Weights of a small GPT-style language model, trained from scratch on English Wikipedia: vocabulary 8192.
MLP neurons of a small language model. Each row is named by its layer, matrix (gate and up: input weights; down: output weights) and neuron, and shows model dimensions 64-159. Each number is 50 + 10 x the weight over its row's rms, rounded and kept within 0 to 99. A neuron's up and down rows have the sign that makes its largest values positive.
After each neuron's rows, "fires after" lists the tokens most often just before its 100 highest values on Wikipedia text that the model never trained on; "fires on" lists the tokens most often at its 100 highest values on Wikipedia text that the model never trained on.

L4.gate127:51 37 36 53 19 69 60 44 61 46 49 47 43 44 52 60 53 61 45 49 51 56 55 64 52 55 50 52 53 51 60 48 38 38 43 58 39 19 36 72 54 52 56 50 55 53 62 63 53 45 77 74 51 47 45 40 45 33 44 53 42 36 31 45 40 53 58 47 49 53 67 38 34 53 48 57 44 52 50 41 44 58 61 46 36 27 61 42 62 42 54 59 59 50 45 66
L4.up127:59 44 58 61 53 37 56 49 60 58 40 54 43 45 52 44 37 62 63 48 51 49 59 52 57 23 50 43 52 58 54 56 37 45 45 36 58 47 58 65 51 45 46 41 47 56 61 72 51 48 48 34 53 39 23 55 64 56 53 60 49 52 52 58 42 50 44 57 42 48 50 45 33 48 39 56 39 54 65 70 41 65 53 58 29 45 50 43 61 43 58 40 38 65 43 50
L4.down127:50 59 44 49 57 69 48 38 57 58 42 52 39 37 45 55 48 51 45 70 46 62 44 47 54 43 54 34 34 64 41 56 23 58 50 55 51 65 49 70 46 28 40 57 43 67 45 59 50 61 35 51 53 54 54 43 60 54 48 49 43 40 55 45 66 55 48 43 68 45 43 56 52 56 54 54 41 60 37 47 56 45 54 57 58 52 54 56 47 53 52 67 34 55 61 32
fires after: "°", "2", " sq"
fires on: "N", "}", " mi", " ft", "W", " ref"

L6.gate121:33 57 57 71 43 53 46 28 42 48 52 55 52 35 67 34 51 57 58 43 35 34 60 67 48 47 48 51 54 35 52 60 48 37 50 63 55 50 61 39 62 58 62 46 58 42 47 50 44 69 51 56 45 51 45 51 46 64 52 50 59 71 56 58 41 62 54 24 53 47 44 31 50 52 44 55 58 56 42 46 43 46 46 47 35 50 37 50 50 29 41 38 46 30 62 41
L6.up121:35 59 65 49 32 48 60 53 38 45 56 50 42 35 43 51 56 47 37 71 62 48 45 72 51 68 52 52 46 36 58 63 47 43 48 29 49 40 54 45 53 69 58 44 49 51 47 52 51 44 52 46 39 67 55 48 45 69 42 45 61 59 65 65 54 55 32 60 31 47 41 44 52 55 46 40 47 50 50 52 45 54 70 49 45 61 46 48 58 40 62 49 43 37 46 42
L6.down121:47 39 57 54 65 45 39 63 55 52 69 34 60 38 51 45 45 50 33 56 44 53 56 62 67 41 44 37 58 51 52 57 56 54 54 69 50 59 44 46 39 55 43 33 59 62 52 38 50 50 34 40 40 48 56 60 60 49 54 46 45 46 55 53 41 55 34 38 50 61 42 47 64 54 51 52 33 49 52 64 34 31 40 60 47 67 38 56 48 54 63 39 50 40 72 67
fires after: "\n\n", "\n", " of"
fires on: "|", " |", " the", ":"

L3.gate341:25 45 64 59 34 46 48 52 41 50 47 39 60 61 50 51 45 48 51 50 35 57 59 63 41 44 42 62 47 63 51 42 64 37 49 51 59 71 54 37 45 47 57 36 36 48 51 57 58 69 62 61 44 55 75 50 62 36 42 40 47 55 35 37 66 61 49 50 46 53 34 42 45 53 65 41 52 40 53 56 45 53 55 55 54 54 59 22 38 37 49 57 37 55 47 45
L3.up341:36 48 36 51 42 54 45 48 50 57 57 59 35 49 58 45 45 54 44 48 48 39 40 39 55 57 45 55 53 45 55 41 67 59 61 54 50 48 50 38 44 54 52 75 51 42 58 46 38 39 36 58 74 49 52 50 73 53 49 40 53 52 49 57 67 57 36 33 37 46 45 45 37 36 42 42 50 45 70 59 30 48 57 49 75 63 53 44 27 56 64 70 43 53 54 43
L3.down341:38 63 42 35 47 60 60 54 73 77 37 34 53 59 48 56 58 55 44 50 66 53 47 53 44 32 53 38 58 49 54 48 58 51 59 35 40 51 53 57 37 38 44 58 51 52 34 55 45 69 52 65 53 48 47 79 53 54 59 48 48 38 49 55 47 51 50 71 51 74 59 66 50 36 57 46 40 36 42 67 42 63 51 73 48 49 47 45 50 66 52 42 47 59 35 50
fires after: " Ti", " did", " Gu", "'", " do", " does"
fires on: " not", "er", "t", "be", "st"

L4.gate411:38 42 44 75 43 76 43 51 52 69 53 35 45 47 59 66 52 55 50 40 31 65 47 60 54 61 66 53 45 56 44 40 59 45 46 45 55 50 42 38 64 50 39 37 53 54 43 60 41 46 55 39 48 53 56 52 55 74 56 34 73 48 40 55 64 34 68 55 48 49 41 59 52 45 55 44 53 58 31 41 41 29 41 61 54 57 43 46 67 56 49 36 41 54 68 42
L4.up411:37 59 32 58 35 74 58 54 57 54 43 39 61 53 33 56 42 28 39 49 48 69 41 41 48 55 41 36 54 38 34 59 48 48 44 44 54 41 57 36 54 40 52 37 49 60 51 52 32 44 52 53 35 47 35 58 66 66 59 51 32 39 48 65 40 42 42 46 52 49 51 61 49 52 35 51 33 52 51 47 57 52 47 53 28 55 59 39 41 54 48 34 47 40 51 53
L4.down411:60 45 43 41 34 56 48 57 41 60 46 46 68 49 41 59 34 46 63 35 37 65 44 51 64 48 75 56 52 47 36 48 40 54 44 46 57 43 44 30 50 56 40 41 53 45 49 48 45 43 64 62 54 50 54 46 49 50 64 30 46 45 45 41 38 48 44 61 52 56 36 62 57 66 35 35 66 52 58 60 37 35 51 61 54 38 45 55 42 67 35 71 50 65 75 56
fires after: " United", "\n\n", "\n", "-", "  ", " American"
fires on: "|", " States", "American", " League", " Release", " died"

L6.gate149:58 68 47 60 51 39 64 52 48 45 42 40 40 65 56 63 52 43 59 46 71 59 67 51 39 43 69 49 60 53 46 52 55 58 63 63 53 50 30 46 50 51 55 58 39 42 60 56 51 48 41 50 45 44 31 50 56 39 67 59 46 58 53 45 38 81 38 53 48 54 30 51 34 57 56 49 67 58 43 46 44 75 47 48 54 61 59 53 36 30 52 40 51 44 55 53
L6.up149:43 58 67 56 58 56 59 41 59 67 48 46 51 51 38 61 59 67 61 63 47 48 50 58 61 57 52 55 31 65 47 68 77 45 36 56 39 41 48 43 43 46 48 62 52 44 36 27 46 53 59 48 65 31 42 50 50 61 46 47 37 65 38 41 45 36 58 50 48 50 52 67 55 45 48 45 48 58 53 34 55 54 58 42 52 45 41 40 39 66 35 47 44 62 43 32
L6.down149:56 36 44 34 62 40 40 35 39 53 55 42 59 50 61 57 35 57 51 53 55 46 53 49 45 49 36 40 62 50 50 51 45 56 42 47 47 47 63 32 49 44 65 22 46 61 50 40 55 58 52 48 42 55 60 47 52 58 57 56 49 50 58 57 57 40 53 52 55 44 56 19 60 64 49 42 43 47 64 55 53 48 45 61 60 66 45 53 38 59 56 42 41 59 52 45
fires after: "'"
fires on: ","

L9.gate39:54 36 54 52 50 40 47 50 59 43 65 50 30 37 49 72 64 59 47 48 54 61 44 51 38 52 36 61 69 65 52 70 49 47 54 33 59 41 51 41 51 55 72 46 28 27 42 60 60 44 59 42 43 55 71 28 39 59 54 58 56 35 46 47 39 53 52 31 63 64 50 46 35 64 46 49 40 44 45 44 68 38 43 58 45 62 54 63 34 39 55 48 46 57 48 44
L9.up39:48 49 45 73 43 53 54 56 45 44 41 51 40 56 44 59 43 59 56 50 43 48 24 49 41 49 59 38 60 49 60 53 52 56 53 61 54 47 65 53 50 37 61 37 44 65 47 56 40 48 63 57 45 57 39 64 64 53 51 54 65 38 65 52 47 34 39 61 50 39 51 58 48 39 36 51 57 52 22 59 39 54 55 64 62 53 54 61 50 38 73 50 54 39 57 43
L9.down39:44 52 51 58 68 43 52 64 59 48 56 39 69 52 34 51 50 38 47 47 48 37 56 73 23 53 44 53 58 45 45 42 45 50 55 44 48 61 47 43 43 63 40 49 38 41 46 45 49 63 38 43 42 43 41 48 40 43 59 50 55 59 38 54 52 65 59 43 43 44 47 49 37 57 63 49 61 53 57 53 58 49 52 51 35 44 47 53 64 54 58 35 30 62 57 36
fires after: "\n"
fires on: "-", "|", ".", " April", "\n"

L6.gate153:57 52 52 42 66 49 42 53 50 59 34 53 74 67 61 57 60 32 37 47 64 58 61 47 50 46 40 44 52 41 54 36 67 49 50 52 38 70 36 73 38 51 55 49 50 52 54 39 50 27 38 28 48 61 58 34 59 58 47 47 44 40 58 40 46 43 28 48 50 44 58 60 37 56 43 52 69 47 72 49 45 60 49 55 26 54 51 60 64 50 47 46 59 49 36 53
L6.up153:48 55 54 42 36 42 48 58 41 48 43 33 39 56 64 39 43 53 49 51 63 58 51 60 49 50 46 56 67 37 44 55 49 59 46 47 51 69 39 24 52 42 32 42 50 59 32 48 56 35 52 35 61 44 57 38 42 45 56 27 56 58 48 62 56 53 60 45 56 46 33 33 36 41 61 42 65 36 35 41 40 53 46 54 46 54 55 42 60 40 43 51 45 34 54 47
L6.down153:64 43 54 51 61 60 59 56 61 57 46 42 67 36 35 42 67 27 34 34 51 51 41 43 43 57 71 50 59 46 44 48 51 49 59 50 33 60 47 62 46 52 57 45 38 51 59 53 26 28 38 42 50 46 54 49 52 49 46 39 55 39 41 60 44 60 37 51 72 47 45 68 67 49 51 60 67 41 57 49 58 54 34 61 42 35 41 52 64 40 56 44 47 56 52 62
fires after: "\n\n", ",", "  ", "=", " in"
fires on: "=", " election", "|", " and", " with", " but"

L6.gate128:70 58 48 52 54 35 61 54 35 64 52 63 56 57 62 34 63 40 50 40 58 62 52 30 47 50 49 50 62 53 50 42 53 61 39 64 61 52 45 30 46 56 49 34 41 51 41 52 38 33 42 63 52 39 48 36 55 57 59 38 50 51 34 44 55 56 57 45 40 54 50 53 53 65 59 47 53 75 58 36 42 72 62 53 41 55 43 52 37 58 45 40 45 38 39 33
L6.up128:34 61 45 44 62 54 72 45 49 38 50 34 48 52 48 63 33 51 50 47 40 37 48 42 48 45 63 63 55 40 62 61 46 44 34 76 53 51 43 57 52 40 28 53 58 53 34 58 58 63 62 44 55 48 52 46 48 33 44 33 59 52 52 57 44 69 41 60 57 58 53 54 36 51 52 34 53 63 37 45 64 64 52 42 50 42 65 49 44 27 59 60 66 55 51 53
L6.down128:47 41 32 39 57 32 52 24 41 46 59 53 37 62 57 46 62 51 38 43 63 57 50 54 33 45 59 43 44 48 65 52 54 45 34 50 42 39 70 50 64 40 60 51 47 58 46 63 43 51 55 51 57 48 40 41 37 40 29 69 56 34 59 50 39 47 59 79 50 55 64 43 50 39 54 30 64 45 41 39 52 52 40 48 52 53 72 57 62 51 47 53 33 33 56 55
fires after: "'", ")", "ğ"
fires on: ",", ":", " under"

L6.gate379:54 51 39 52 63 54 38 55 63 48 36 37 44 44 38 64 43 49 35 53 50 52 46 42 44 57 46 41 54 48 65 55 54 45 36 40 45 62 41 70 32 53 49 48 32 46 50 47 70 43 66 54 28 49 56 32 66 38 47 39 55 40 48 47 41 56 45 45 57 56 45 35 48 38 56 53 43 50 49 45 56 37 47 57 53 28 49 61 52 39 59 44 29 61 46 40
L6.up379:56 57 35 60 36 66 48 54 52 53 38 57 57 34 55 61 63 53 25 54 53 43 53 41 38 47 56 52 58 45 68 65 47 56 56 55 55 58 53 62 25 73 50 63 50 52 30 56 57 55 42 35 55 28 42 47 44 67 41 54 53 45 43 57 58 51 39 40 57 28 34 63 54 65 65 59 40 40 53 53 62 45 58 46 69 36 51 45 33 56 41 55 61 67 39 34
L6.down379:43 37 49 38 65 54 54 50 44 46 48 33 58 52 67 49 48 57 59 49 50 43 44 51 55 50 50 65 66 39 58 52 44 46 56 50 41 50 57 43 50 61 57 48 49 73 41 67 40 66 66 63 53 49 61 59 54 52 59 73 38 42 59 53 47 38 50 68 38 54 50 68 55 40 44 34 48 37 63 61 37 38 36 63 67 67 26 42 68 57 57 63 43 52 37 49
fires after: " as", " As", "As", " ;", "\n", ";"
fires on: " a", " |", " of", "|"

L11.gate24:51 45 38 57 46 68 47 36 52 43 60 41 54 33 58 49 46 50 72 47 55 77 47 48 35 35 42 62 58 67 52 44 63 39 49 65 32 52 45 41 54 37 59 39 40 46 54 41 41 34 63 19 60 56 48 43 41 53 46 46 51 52 43 51 47 61 44 64 36 46 52 40 40 50 46 37 45 48 54 38 34 60 48 66 45 66 54 48 48 36 58 46 45 49 61 44
L11.up24:57 55 38 45 56 61 61 39 24 52 50 60 59 48 47 48 43 28 45 40 58 50 50 63 37 47 64 46 64 66 49 31 62 57 53 58 42 58 45 68 61 40 55 58 65 52 44 54 52 47 59 34 48 49 31 45 32 40 39 54 27 54 56 35 35 53 50 62 45 57 52 41 44 49 68 60 40 55 63 28 51 45 60 51 60 62 56 49 47 45 52 63 36 41 36 49
L11.down24:43 45 54 54 62 53 56 54 57 48 48 52 63 63 61 58 62 54 49 58 45 62 45 39 48 77 53 50 53 48 41 42 57 58 58 60 44 50 37 71 49 46 50 50 45 51 42 60 50 68 46 47 46 52 54 19 41 59 72 45 53 38 57 55 50 56 52 51 46 54 39 62 70 51 35 48 56 32 57 60 61 56 38 50 85 39 50 54 41 47 66 53 56 57 70 51
fires after: "'", ")", "ax", " United", " (", "ic"
fires on: ":", ",", " |", "with"